{"n_layer": 19, "d_model": 640, "n_head": 15, "n_kv_head": 5, "head_dim": 64, "d_mlp": 2560, "vocab_size": 16384, "activation": "swiglu", "norm": "rmsnorm", "norm_place": "pre", "norm_eps": 1e-05, "positions": "rope", "rope_base": 10000.0, "rope_fraction": 1.0, "qk_norm": true, "attn_scale": 0.125, "bias": "none", "tie_embeddings": false, "parallel_block": false, "init": "uniform", "init_std_qkv": 0.0135, "init_std_o": 0.0, "init_std_up": 0.0135, "init_std_down": 0.0, "optimizer": "muon_variant", "lr": 0.00128, "beta1": 0.95, "weight_decay": 0.058, "lr_head": 0.00169, "grad_clip": 2.0, "warmup_steps": 0, "schedule": "wsd", "decay_fraction": 0.864, "decay_shape": "linear", "final_lr_fraction": 0.0, "batch_tokens": [65536, 131072, 196608], "seq_len": 768, "doc_mask": true, "train_tokens": 1175000000, "steps": 10095, "dataset": "wikipedia_en"}
MLP neurons of a small language model. Each row is named by its layer, matrix (gate and up: input weights) and neuron, and shows model dimensions 426-639. Each number is 500 + 40 x the weight over its row's rms, rounded and kept within 0 to 999. Numbers have three digits each. A neuron's up and down rows have the sign that makes its largest values positive.
A block is one neuron, or neurons of one layer that tend to fire together. After each block is what it responds to, as a language model described it from the Wikipedia text at the highest values.

L13.gate514:565498485506404447524496488416504521504498429557408507542532475474485484415442540494503496509529518467550527505568472481585512473576437461478483470536538483434506512550559466528547460522556498436478463439463443530444503539471482514461535508558506539472503498423541493480565424442505539480530518490495579489474544489498497542443448495515532505460516503525521537525483476549478450502477475469506477499493610424412515508503518530513468519534456497526522525566466455490475556560544470522523523485525455385499531478530515469438514522543542498494380494535508521538533498457536474447490547430518495548567536402540506466502549542549517440572484532484
L13.up514:549448564471501488620475488503507412488496459506468451536470503533443493483472442512474549498495483483533517518481466435517594447544523468571549483548479524471470538516555554503539476520588497475527501456452472521501429532508504529454564454561523556533552552397478464512513510558520575509465522536543544558476562518538455478521541516500485458449494544554535517556504504407514490539462532528491439537483562554464489495522475485557549536447501509500543593452471453520446568510596538442518511476543508438575485429455410534524544424569526462517467561536506496520546559395465482427519571486466521548550488514567523516496446512468547521477464535428
L13.gate2320:467486505481475471543463452476542478552443473463496600508494500444498493518523423488456543473560456421526549515423486494500541466543439490434506436485478478512526513489462514501469456570486451456448431549466454497509550501536429535456526420522548512495481503447535470557535474542488546473517578492556470502547509479535517546494539481498517477570467537520509456482568448496530473491512525471518465475489532542508446476460565487500541495543483505463550408484405495451504505531541540489616473537484514534592557509486545536471497445459478433449456505471455523539499484484594522577497516458529448560524540506488503527484498480475467492460463486484
L13.up2320:474505448513529445511490494481456467477505573504458551531453535505452537539490460473510500551507462538593457491519462553486542557507518442501523484464517525475457475463518501492522502525532567469588449493489506586468493532448527489545551480515526464522555495503542528511548561495518481480523509534527530501501485429485539526484494544533550516473479457520507541569492427469593468487464520502592482517549490538467502560462502493483501527500469492502502550439434514532487540522535496451545495468495481479536496490500549478499534508546451543497489521499518502583466540474518476538537543516539419450513555491501545488503494500476448517524447531453
Responds to: The word or punctuation right after an author's, critic's or scholar's name in citations and attributions, e.g. "(1955).", "ed.,", "of Variety", "wrote", "'s", "in".

L3.gate623:516530519463588514512544474539517558548450513435468499533573495468475462491453526545536536474489473429423503473506407495473479526450527473492550497512516498515553513419407473493481485511533509523533494488525481478503504542555529550483503478414474532518477501496509547465473484490535527425464486551490495541464539538559515534550485486407549512496449473457520453455442500417493511503489552489522481492449511558479512565561524502484522529483507486591624500514491497475507472549580479461482481552471574508545556524558491530532499476476456466484574450514518534492480553484491559479447523562485554480503405441542478535556537489441527470479409463507
L3.up623:527486532499502464520541529539489492525538460391453485518487490511427502549452550539479529534530458465469485472461472479397508548422521465534526571536517526543459478449446491491489456487538510437514506494490517501550554593527572515489501468402487490438463497488482533519473470470535496475485511443544488515398542501554538517510434502419440455439508500505486479465459517441581530513518581617553480498523434499484519518478514526470586500454485476529557555462477499435449509572522486491452390539485576486455515554529516464491538514479464566493590423498494477540486477467498516483501516500506537491512421418544422539502480509455530519505468495503
L3.gate1320:497447476512494585499551492523525492513528554482486464589552528458456524598515524507468477504533488434503537465457423479543543466479485499500527501495467477489499495482483535497497494530578419537452483481482509547552468467517516534539588440470457532469471509442421590553460466458514484530483478508450500508436514518487513533543536503552485433566433505538458492365542559519478541507497459510465511504525577482531514429464498487514517496538497492539452534517535498463527520435524521532476446456472519453503518487477552482483465483492482532575479483458480479429564443526468478527539502528557443566556450468503490464500529471462516502415496531490
L3.up1320:556499441472479531477554512549502445488542533497565477471465466435447514534561502502472498551548458443520517490524487511519536471554484499506476533479492541444485478446487451467466516520499509545433435421463496543559443427535430534536518447464555594463472467485457516529471524439427532558498500480503566486445486538500490576456467536543528455508512470491444473501575534518523467486441520486470489494465548479463490465416526469524506523565492485519486481480559484489519529473513537469485495492510537487493495479469561522433528443524535528558465533457473427426589463535450489569487462582568400551480590508505492445461437442492530492410449570498
L3.gate1489:532533421465548509503576482543477499492513480504518547516507511468435534539545552498463499561442479476517530476521512485533511490521480527535542582576450383505564497438528512471486465531454491568501500482481488498422453462450459507484544502495544564448455544584465493507527452506454537552562537427499492515503456587556488492470469478479449436497551559515466492447529519537496511522494426473533521440514616437503504496469525471546502462538537583493419518521516478534483523502458492440559429436534552549485483524594548449468490486530503511485498409546492534504519464484485561469463504538455446448474525507508501474518526494482534510449487482523
L3.up1489:551545447503544514504554506565514518442515477513498557487472500470427490490550565501460530573494435447520553418528516478546512489541502521555564580582466407535535505484509524445489535548470524537486464484475508496451469466448440498488515531501565526470457531599451506514497476521471554523551513465470518477485440567585501483495485478496471425542519494518470493435533504512495505472489410524506485494507560428496477505488483480497501428519544563499450531526525506510453538511457538485543460465505570520501498492538495446483444451556546485482530426503514531519508477505487570528509496515512446467450523503540525488489534498475564546447484476514
L3.gate1988:458489468554554494473490499520465540461514499512543449500488517493523491535529534539486518515531514432511572508505481520519475492491505464509492462442489486486503513435447498543540547449452491477461513552473476503491451481469462527526527541502605488562523499492446482407498522476511516517516497460510540476476543518559484512450488487489476465509470502467522470492487554524465480465516488466452474553505509535494448508564467452524502603514504477468478520435501471525404445499444482536529488582514475497541484522580478529522515466487506518484513501520456506596423471484508518570577444529470498419516548550517568468516525493484504513537579537439
L3.up1988:547548475503461536573516518465562373489493557546409512535526466488526473472494493515500462529479455469459514470465537422610508420463542499525461504491508479476490492445522548485528466503549495580509542497536521527510506444529533618544477458482523511469464547532564475546471500481510472496583519541442406457571458497536494463542486553477509394507588429493502492463468485493504532472466472527525527522490497533524552473516513511522449461535516575479487463543484512497563528536478542534519432499487561509543545515430552489472504538529488513531479527441508545512513475500509488497521535510504464599435492391479421481588489484557548528432562529418
Responds to: Fires hardest on "According" opening a sentence before "to" plus a source ("According to modern historians"), weaker on attribution words like said, accordance, indicate.

L8.gate775:468450588506444503500483468589470475509484508454518503466553459491508525565464414468496443624525447461541567516446440448507459520463545491513509378546496481524476480404555481517469603471496541452525571455523494539476474471551475516438501508543534562466512438455491502458525446483481573527487506483494480543551466473493532496497531513439558523462520493497507507515599487505537437526458489498563539526487566504481544539505545534487501513480498500501395487484436467533572486465450481559500480445512483493532447453571499433462488521508530519503572423431484483465512513457533509494490576523556533522447518544522461492529610585483486505593481489436
L8.up775:486462499433491457471486511525460465547537529448499513486508458495434483525480489448499500501492418497580523473483465423537495480500574487530477490548486600442540473435515505450459518508512526555448568481476498591538511566543518476484521512557538526462469453432522490536553452557495540465544519527523498472501565474463523548464482512468543555479524468422444554471468578475527486517525538499545528540481573531457494496533452473415486517433406499498469531583495426501517594455433517508485529522527499520476503435495466544480470509461548486471504445501545490538464453490543542471489511610486526490525526505459523479463511490414488491545533485461
L8.gate804:415466520579498466578495443452471479486490449492532570540516509513482522387502556499507415503491511448457502460485542413495495463482444552508530544512458530561449534480489501525462461493463530458486504466468502481494502449473539475501494533455492529440493540515449466567540400490520573487508472467481521444454489471493571538459439472541456498463434528581499538418504408498514484441500443467578537407515574467484503564493489514481470461452458445484576453480474500525485511474518531507487475520438456501537506492566470594508569554496473574502499419495486484553552513404526499509495440493522454494499506505471505499436514529513529484509506538553
L8.up804:629453486500484503479509486468522422488506469519526510525481509536544511488577466430447465554496519489480476529474564537532529457470440486544515494518464515558477548492547481554526482531455482528490505508500571541533527438530559464467483522540460489487461505480511521399471499536523537510500495466554523542483610440497497452476423520517502517506470511410519485458570559531545489488430461483476564461543499445491414528514521403484484576478445467542518502570510477443528508565486476493538497551533467445568514474519542488512564537420471535484591487474499521494578554521490501547536437524539489552560487533531490527485526531497568550550492442444
L8.gate1042:543500560508478479557424476535496471495412544514471545442561536485545516486507502578509530527533553450523518529527455454499479419477586551481502489469477522403523504488525546503524469481475517449486480527474501435499536496458463519488514488502554508471513536426472433502579540428493463511479520440478458542488551509513507473470506460559489515473527398559414476536473356472427469502565466485494528533557544509462521520440501465447535572451519445454527509580508534445536520578546534507522497558531583552550547498505515492553551500508478492459511454593556482506592509499509524462526528466495525518455533490443448497521437580589527508495484503537
L8.up1042:494430466487521520505493474537607474454498516607481471417468501445537523466481478462519453518482483536488473502485423513475525460516490470500430480469494508495448457469527532488478580520496553590490528516478493520482519539518583446510496472518512489555474440494540461478502504551537469480518466456484551475503550479534459484480569478542491486414469507468482495520539450448510487531489520536507447489496536594494516536477495518468511532471498446501516467516528505521558478531487570511481539466526582540523551503486502527493457463565514514451517510524527547531469520500447501534514465560511432445426486506495504515485524536507428471583485429480
L8.gate1250:536488566538473530515484476369487533450473455501524522454484476454512518363562473501457509478495532522501542476477507541494450509477513533499424501464473442522441539513498504540533536529475460506560494551505493509590478509511560556585506424513572490500475458501480485569587462498506538515395478449582553517555525456511442502432471535465435482459450479536518490469538512526505416507524537541502533507517512456499453506510486490531446537499452506538533522503451458562544548550497459450497474578467518487559540453521533539469514530507485525484543501480539501483478463495496526477531465446487512508558517499512545499513502585450527530530520571499
L8.up1250:519520484532497556480503508477438422481445438406491537512482447484534439457545569398491551485522478489478498487530537480465468414441443477502465517524522456433525460527500444540467553510455485514494512530486442566477524488481454537483539473477495498488535500456465528480535506505504514493454442464503496531506509466549539491420466502491478497442468540522546486443494528538548507538494488456521595536563546471447540546519493464466567470465448426497566497553597466517565471466499456436494532407434535497526515501513582523472593508484430481408396481437530497457564536477525468490535479483485509494534491481541496487471515573425497495593546575485
L8.gate1321:530536544393489476458479456439452418504483469478490485577448521515560541524497490516508545458492466450515545495611418511502504544492527532574490516534474549472441548498527481502505539520517504558564453459482466488560496570495496543524494478456542462475527493486549584467523524486464537546493572488490507509535487572473555497526523436475578469513505484450502471512494518453489487499504499572508462479515472530460490542458468480395538506474569585454561561544469512573541460461526494477417456506455518572493489461552561487489504539489469482478513488497542525550527500486499511475408494541522494432516521545507485491504474456562510522421568515424
L8.up1321:515472536551522444524511455406441479507478553458533548491494486530436549516547454542467509542449437520616451516569473460525485497474469505541505479502495499538482470433525540472519550499497480456555526522510471525588480427522475462435470462534526511449499471544515558534517520552514487466550518503492459495496516453482457521527499475441486542496471466460520496427479530538488539483508551487536552548500524397488505498462426481441553451502458512511514399507504470482520418522475510446528501452509434527468505466383457527507398548511465554495472478511504480568427532472439510428541510492526483503533568558490472471497419537488502578543513513489
L8.gate1560:522479501418489527465424516532488458386512520436516470500529567512517423475532552442474497473519475516508444474509503540502542465465562491530579423419498483501494497506504483435468527550510490523522450485482546562500455487534445490516445498503454495431466497504460492460483417577514547476510485449493507543559491500445474440513528485529496540514504507506504542458504403437461523537538442498472498454551455484501518521549512486465497452515541503529462481443452558545527554475487517487517500552621489522528580491480474565492522506533576565533515515484556517503568552476484539529505497537437442528498520512518446533513563554449525607467531498547
L8.up1560:458497454481509548506519517579506466447607504576531500504537439459506435512531450484505508464540520558486551585568463510518525465484500546535441475468461528446509467438564536480455558565437482531521460495432459522513413496525456600462489420464451466522481505510443424482530482510457517522453509486445520548433527488557462503471554491481563450406476489495505522502517501555478482576527524513464482460479472554502470560518477472524505498437434518511490509384513556539566499516539507469509525553543443553556552473478564472512485505512479496461562532547525497504535491482448514529491542450463514446492572484548441516431556512486568488657491514493
L8.gate1625:463447436535526503486537531541453483425498510525555502487577474476538520537512430511487566528458507532498528516422473486507450473482528553467564576480488565484498499480553500435483480460495496518506457468425452529559422528528464489488477511516509471464475463548502470501501524472463561566558464542495552514557576481514535462533499442444463519444562452572468480498502453476538468538454517536488502474515535486386528467517502475524564512488466447463458555505479526439519600514505583402524552488496458478539546495503477577498438485506464567544480472504515495484529415502500459475482495460570484534465561552409437522623535594471501439576491454507
L8.up1625:505449529498409556512531495449483494532537533435532491536567436465501511451521541468462497579487471569529547458425424511475546461466572438497495538519569544491527518475520434516437523473570525549455547471481521542506422505533497541461536515497452497528444455449454470475528464534512574551524477507470549517447629515471514416439529442497478474496537521509450475466545456539482454517451496475531484505498495495509514527563479480515500538508452475591483517525471529545516537444460484433486504546526509489561528522556438516459479488453530421580532494432517471569576508519469483459472488471427483442503484557428449483564579582495464470562430472449
L8.gate2082:487469490493551503452474549499512522510528471546475506443511490505468504514465516558429441569526490528485471505517483522494543480554498489508568499502487496557466468452541452624558490423529541527519507537473503556398466613478485454522561500548562414491479507463480463458581520532469507465488550512483527513495456495462467525480541526495531479517478482527489495440542475504556444567525469471564502455487516537446456491476481474514531557519505558454588522468465476450541498452518498470596451498519469481540486439566433489487467523569522508479479517532488505544570507501468446496482499588498575534585578523424457494461496489501505485456565570498
L8.up2082:466505542496474510537528516516484436501535463476506508529415547523488593456489476524507490479468487531480481520509472481475505477560448464465534566516486503504440432471582547549485475490458513474502461525531524471402417502505551494445554552542516515442431443510482529497607544541551557507473412522417593485562486520385488482477473538496508557519601562518564433493499448441538524493462444512477539469531549557547432550463434506485475558461509564503532558423417447426568468579467494458536367494525504500526479517557413474516500471552499452455462517492479469496497486517493491467494529517526484445492483500499458464486525473491471472493461488479
Responds to: Tokens right after a named person or source, before their quoted opinion or work, such as called, said, "writes,", and bibliography-entry punctuation after author names or years.

L8.gate286:583465568559564574475525443555501524481572458456483566477469452524504518488567535535504494523542504501503489511481505511505491476581537509512413440518474513528518525503446498482515418461481543532479501496489506457483542547538589473547453510449474522501499477517489515450485485483446563490510502505468447535556507473491508481500485541548449562518512465455471472572563484500523530458472540525541595602473526450477464532532542439522479503532385552422511546491477490450489547497507502499457512521489510520389488486472506515474493422449501449537577530463521546521432454502513506459494495466482482486563540507548542521523521506477525555499468511461
L8.up286:411464479426511421552507559477427535485454490506439473487552516462515583466526532429373540455517460474542531476548476482504517530530444558505498547481470500487514501515537551489488489547499544471432592437494576463499526529449514465525451551467603529506471522444611538455472476499552485543483540531468490415509452465436523490542509543531459579493502525461560490525441476419542460435551563451536497465519491561423550480498515514446577520489474541500478457477509590473480491499429554447518444501500486561492456503516493482501511488516526489470490616481480463473586527473550477482411515514524522537503484499507557543537484523439505499476531453447
L8.gate324:479513464561505454511519495549570503430477466539527474501471462511533455525513475457476511528510504441529502436477568544511487525493452472461531474471541528582522549502524547490548492503507488502534536544497453481552509565534516497488550504367500528455554505495534420480493570525516468524548493569497509580480463574507396494511514527523497505537456505515488457479444612484531499437507449567572526513497500535569389496488437513468499459481512500490540457456503574508537533523468465565554411465556466606473478554487469462502530534495447517523505557510504532478495526415487532558492476597522560496506522440480448505479472475505481541516507556489
L8.up324:488528505467510472499539469457527509528495419424486463458568484530469586472476609499503468472506562530590464512499562419484425536529447540487526516453584423519492550500516535495474477540501530470495543483489441530486516605469477504532546489429470533528517564567476495455445495442505505515518544500487574472509482517538505514498526482561487526523478588509470488488433456505571529492519503524509479571474489478517426585482437509562471469424524500532548500496503544482489537518503485549569504480492412517511436472509471494530490487498464502461511532488451480501477405550519498465481538495498535505495540457452513506497491565485519477505498511536
L8.gate334:510534482427491490500476470485485518478544485495593500560493476450493492504490452510473504490500510514484497510486490489510534545552464544512513445457483431494492521499489490491484503468545434470494572501521471518520484548440508490462530489536468501424567517493452491514505456563478549576541486469518459512508484469477459578423499493469490515538530493557492455482461540468426478533501471496501521415515496539468519438463435534575442516471525507494500500543542480486458476476490473535442498487503495466542488497475532503511506440482500524476404535498433470469458368472437561450552471522509511517465553432513575494528487502495560433539484517524
L8.up334:477508495540527550479481453498501545501463430466552536388543479520554530500432545481521533473540469416462475466506543546523509480497468518505488449452510563505483539488518549510568512484461483417503522518577569464554515491539464426503468459466492492575581465501508524512486503448527463557514435511484414516562474493453541493513556447568517546500497496503521463506514444535443471506484450512546420527475528539501491502468476573478557478487522451525541466520519492482456481555464450515593543488466436535544528509526561460547554462519557487567568569467515513496511478530527555491536432530483445494470508501503445498519524479491455488467508529534
L8.gate820:511587542519539454501505500521507423484544492509531417518441471455421501475446482468437469426523505505564527478500488544513528444416482547445455474461534481508539516484579504543451483534459502536599492471494494485531449523538529513450577504489586513489485462541497471518561503495467530587493437513553460546480537457527550544490497599500493542561455441445499509464548458487509508518501463552485504522516493502483502498471505536563486580433493480495418515441500470528502525506518472440531538475501504531525519484525451497488556485476497503503406508519487503491551406463542514480493503531465488557470493444519598377437520533570480521538484483520
L8.up820:457510508589503553536609522478440459503455478443503556473465535527454515489488554462468446532533459500426535437535482537482392493431463489473464578530511547483536569480517480518486443539461508448555491491531488537558526481486519522503541526504531471394449534440512496582466478493537538563491527454522518513502531497551496500497572520503459547529481464388519513471446502514520486480485527500518413532456525475511576483546504530578490441458425488570449601476564484605519497523547522490531491435532469513501543462497452488539568610559505529486444540543497539523479407535518477530512522497516530575481488466397551534488454509486514510527494444431
L8.gate1157:556468509493561512528487436493524512511494507482512459417491516471503489571580553516497500495536495542489495499483474481443410564513501500491519526569532516537502520444536606579537482486508517463452461494518577531512571567475420476524464485552426541476512570447509584482413481567470425509508509518480545508502495504532500496521495448531456502466551540482531507504489483431487542459547532516514561487484528489544484501563536507501491477477530486476446520484500484415505487545528640445482532494517519398462459586577531475544480531604425469441506495470485520502497579441500500550524514515507526480511492442446505505494481452564578452482401443548
L8.up1157:433496522455487521498459545486545500495414495538488490457439545425465565473456539531476475590510501487528408536520588511474495398563473464520562502504457469515476483447541534530486475524532525512466513453510487446435538461479484450486504371472508540520529549453547484462556482562497495536515505531545520524510470523513467518542474455453563548433482456547444547459484508472441563446473562524522529460497494546568559511486513503521478477549537439439458483490536510447501500487486520453439524466530513471375454554531480520497544493505480559553492496499504521462482536488473492546538517518495421396463528512506433485468441463555529422514475464535
L8.gate1393:539407484489563524506442505540469460452468461543523463485532472531495554463510480528528533506536494514528514514528558551458477540508486431452502492543454496575526456474431450484462484528493531579461511554548499540573485480488476477508483466497461446565467576501544519372494510517509587479542457520511519520586510508510490539520490476469522489561517523519538473506439585476489510456508486515507540426533526503518502491508538534592499566553452524478528536521558468463487453476502529424461486529547463486464477511490485448579558539509485494488473602511488535433484444509532515453533517597522545445522501512498440594534507441478420533493561525510
L8.up1393:534523454466577419523493490493554494482514458440502471464541448531438487479466474465475532514544499535500500462411438501524452489481512459534468477499445514555482504475477469438508574579512497545515523506454524487492502466499487506519481512496534424494503465543501425566561550560406505459510521603558490467516456508471468579483476456501404499496495543491441496447479556460500491476434533493462544462431479491460435458544541499469528512522486552503576509503546507485531430490507528487498509482549522487483559433499508522530470507505545464498457496554480450458447441502600461503518486567551529578411456557478517510499476518552516496493478458512
L8.gate2151:579422478498508496542402469480513510479427479459554534534503539533482496593525534468529505493537471456473518576504562500461510516498539536489537464478444513435464489437497548478549460512502481478423562507578559522443481563487484534469527475538511523461388579507454514503519472462414552475487466514495484495541501534491540509531463493511470533596517533425533541483481569503545404489546540418504541507453489556552507481521503470449531495549494480482467477545479463493452478523408498425415513468494546485529463478415507444476427518569560548475465425489524477521519541558571466469465509461604453509445492441498454531512529487505468415493570487487
L8.up2151:510548430536549473540478517424530460473488553588538467508525538455501495554554428532560547503494468443480459563467469472503553572488479510527478473520461534519449516460480498509552532499456477464497544461564548575579473510483489494469531572474498505564411509415464523528522560541536499523502507519504467498527467543501485563554447485479546466506467563505492485492462509483461410394555460395552474459546497570466504483520479449499537591471567450543608553554450522594511515482538515453471517492498469548489467527498453436515505459481440510474438470542546449527491546476504523483476472457530507485525530461450437568578545470476490420495517448538
L8.gate2267:511517531424585504416487522519488497487528547461507397473464578472531480516573492458462555562547542598496508474472591513485465461531447510514484509396477460556524491539465451474540467522524472521513550470520562482525513493520517530443497471509586544483501483552442519551489505466527515509550586476553484525520425508515453570564545470568493479593478535451555520485574509505504502514547487550500445494506442532504471450487457512499504436475506501466510506438528437495439579484461483497571537520553526511469490537480428503497501497554479514450505507523488499421525462568522518521471467478515439509509527497490483538538566493455490509484498513503
L8.up2267:458514486548478455512565539503496495523566566531452495460524560458490545505565523499527477536515554461461485484505474504513508502450536496427499516505434477510498485524479537465536495493510514472488430524536477545548482555457433474548527467514468439553466503412535568551530502563537451596546536484484561484562451523576519481528396480511521481488478536503461449551421509473590544508476467435558509515443510540466534548537481474484549447502479434501525497471506527522498550443549504508512470552513487486440459449549528469514536451469510515421504584494495573526514496483525437501548589468434487464522513492561489515453495471485481521499528484535
Responds to: Quantifier words opening a partitive phrase, such as Some, many, several, a number (of), often sentence-initial; also pipe separators in wiki tables.

L13.gate1107:501434491439458504559496433494462547489453483495544512522521567540574568520516532581523527561519483485491478479571481473585508486475510421469510445445518456527444447556570493463507506493466470491484450423515539521474546520500557448589472520477485499528446466502550503489514520433545464403517545556532486504504484544479484504439486521480505508534458449472476483461523522500447545507521551569564500492475542527491491479491510473492499468526450477553526494519518516464482488479479578609519601477511502446543526416559480493515504520551533460498518499440487457529517471488465424478437457527535494443406490515549481499511567517506463561551515456437
L13.up1107:529467461546475502505503516522490424418553497524523527518547519477502488494480542485543494518574463440541428513460500560472499535513483527487514547491455461453507581539526471482521528432469488465452509545468484504453538441473501541506486493543579525540499502437488500483532442553503527497495537501559509441522501578489500530476510569520465586531477426545516532519553503501548441570571477475480568417505514454443454490488492512554587489491499505477498457533512588508507575472476516472426498450527499496456501502533491488453528549508489466413525551542436481495558507522466531533559520534523473453486484439411498519558576543463437484497545511505
L13.gate2461:520434518539499514476545494482476528528556511467492471429418485512495494483493473495500512454484464467400494483495521513522510566507566492416554418516525527492551507519457545497432565464520482544439471487456477530452511507545465485462531514523514532487469509467433579489573523480499507505490485516487460440533403537508561415552512529538576461543509527490457536477475487483535486452456445555514517463474498453539491481507458485460499529496554513525495462570456452536495457474530558495517492456496493505473427485531413457486476476464482467449415565552496539404516456558527588508465429431615499443440523513486439484549428415483560519475500423468
L13.up2461:495482454481481429530591520497449413544470428474481504570538552545506492540515498504474493537501545502538533498483477412489469495468485492501560498498525552456460515534448541474486410474504481451506488427486476481501584465476512450478494425434523500530436472459564467505445515497433490570450510538515525541518474465570436579536519469455462537509409451524466571452579600465505503520492565489600459454504411520499503531490446544512499490514521428465471523486502499498506541499584472492463414572474483501519467507528509499509523521490485492630442494531543501420537487509516543488497506612493520500459527481536501572524536520473485477537471562506
Responds to: Pipe and semicolon separators between cells in football career-statistics and chart tables, especially before later columns like Other, Sales, Total.

L3.gate720:498506532515426446452509439469481548551449474484532525493445490560537534460567532468391560553503603530411510475497498560472439437535508506486552496463531475438534494554464524473550478511472504524524454520507557462502551535521551491499611557507505493491508443521463557502456515521487433506527422438501496438469499511511508445428525476542564509420483523499546517520456504571439480566486517480545393501519563414546538488463508518511521553539495553456474438482530500442519487492542429422553425433543541481544483489557433489567506544462470456438480575512505471538457507445569559516555516532498543465516468491478466448571551485516455516547509481516
L3.up720:465530476469481464449537531465520523491483489561518547511442527509479489499523510499526579533448608552467458492531510473469493542525519451434476485479529454531491527528470532499533525529476505558486462505459534505463523535536544464570529546465437506532441485549500501505516468502500539448459486503504476534428426524539572510488492480513405472540475562430490566483444478577515487557481467483509534470469506474540494466452560555569501487568539504409454417557557470506486487414451447449450455519546477576545500553543417499571470480522512456506485532555530475448524533488565500492585511513531530472465484511531484530436531411452530521538554491484
L3.gate1443:531388471464530431552518444489479475430510502577505536506502465496502504510545514504491483509502467515475439495480525486483533430508542494555529502446570495500524536421473496454508471492512465540510545574447518476484500406511539526453538453546514473458495511543403554598565503521524473501480476444459544563444484452486428428473525543549509520546548489439484469454517456501507510523468481415529437454416449566415471457498471511437523570514580523455481483526511429514533490476506585511550461512474491459516474417496521503473512460382549467482471503485487479528551497484514539566454558524485631477446525566503502488474571534497448476489424475506
L3.up1443:491392516546542477528477439453499521493496479521511547472511416516427548539506489462435485524493511469511499465507522545449514476518506485577444471358540516479509529446566487517475518503497518559534512552435511549511488459518553530374518472494493484476508484629450520597555502476491490451492494474452516499506525491425482540495531492554499497583508553427474507487504427488505512507451470429462528484438487577423468501454501459434473476560541489418505465488529421550519491517492567544535500541482534495468491422507471527507521489406495452526504504480490535532544464441596511507515546506429591477492536511506472510471565509530447479570516535525
L3.gate1611:466526528404522503464459480486481472501482474508507452510396510556576529521516526498400349556462514546466503508515490508540520471439557551446476470487436461509449527512435512522445492597478508448481509555547525437418448458555512534527533518452528538499541480468471473503593532413531506486510489456567517488525518571482468509504490490501536515491591484504527491467597491508450536474542408518492490458537492516514425534507460506542472544557497519473513441452530563488493467462478468463471499471514516504525475577503488520531488443474549486465499522554470410555440516448478510516519435536460556479478499489550470493499512461502508411483488449507
L3.up1611:401520563473551467469508455503523459478492529454540473536364459541568532541523525490453371529471509507511465515479476543532475448425578539461539417528483473498511523535444551520396500619452537513482487506537511451470438488576486496531496524455493557504495477493487514509553551482543525447504465526535558513545527592492473531503493456505572536455578474465484503453579474433496534473564459542519436434563492475500397537522516504512462524569480502465502461452603586485503486478529495491488502507552522451531522526455508482508502503469543426478488460514513434546438535453451479522489482512482533470452487534502472462489522538492512455500496454497
L3.gate1698:536527518432499470495470437473496481427454523514451519526412485537512548530507505514519518498544506500438515412564512421428555532519551467449424465525517518468530531477511468493515500554451438491449447559485508497422440500529506437545500540532503535536471398492521489474511515548489481459468469483564466482467490477485508494424461524600544532513477533533534457499460480565472474491508549511460434485465530475542511605484503503544499535492569529479487495441506500492510498556516550464522567496489545496455478457480537560506465561476503436458491578531496498487541471531510561568457525489494514489458423506468584463519512520449465462539550428545
L3.up1698:530533536514540450478493473504459455366530496444443504490516504514517539532506455518478493542607513452465472421552542476433480522479452517502464489504548582493473505416451474483483482597507492534457414522514513492527443444493481469530468483510430510546513526501441537462539503524513539444510434524574490494536441560514514505498496542583496519556465534474489429499469538491494467503554504515460413494534537551546553571525489532532483575547482433438540522498517480531502433517472471453446589513494515522431533508497470542537456464533506476379482580508535527485551478501529547540576587470488490539527410496487569497441509535459480461495562424500
Responds to: The opening word piece of a proper name broken into several tokens, often ending in -al/-ar/-er, mostly in tables and lists: Ser(aph), Sar(abhai), Al(ain), Kal(ing).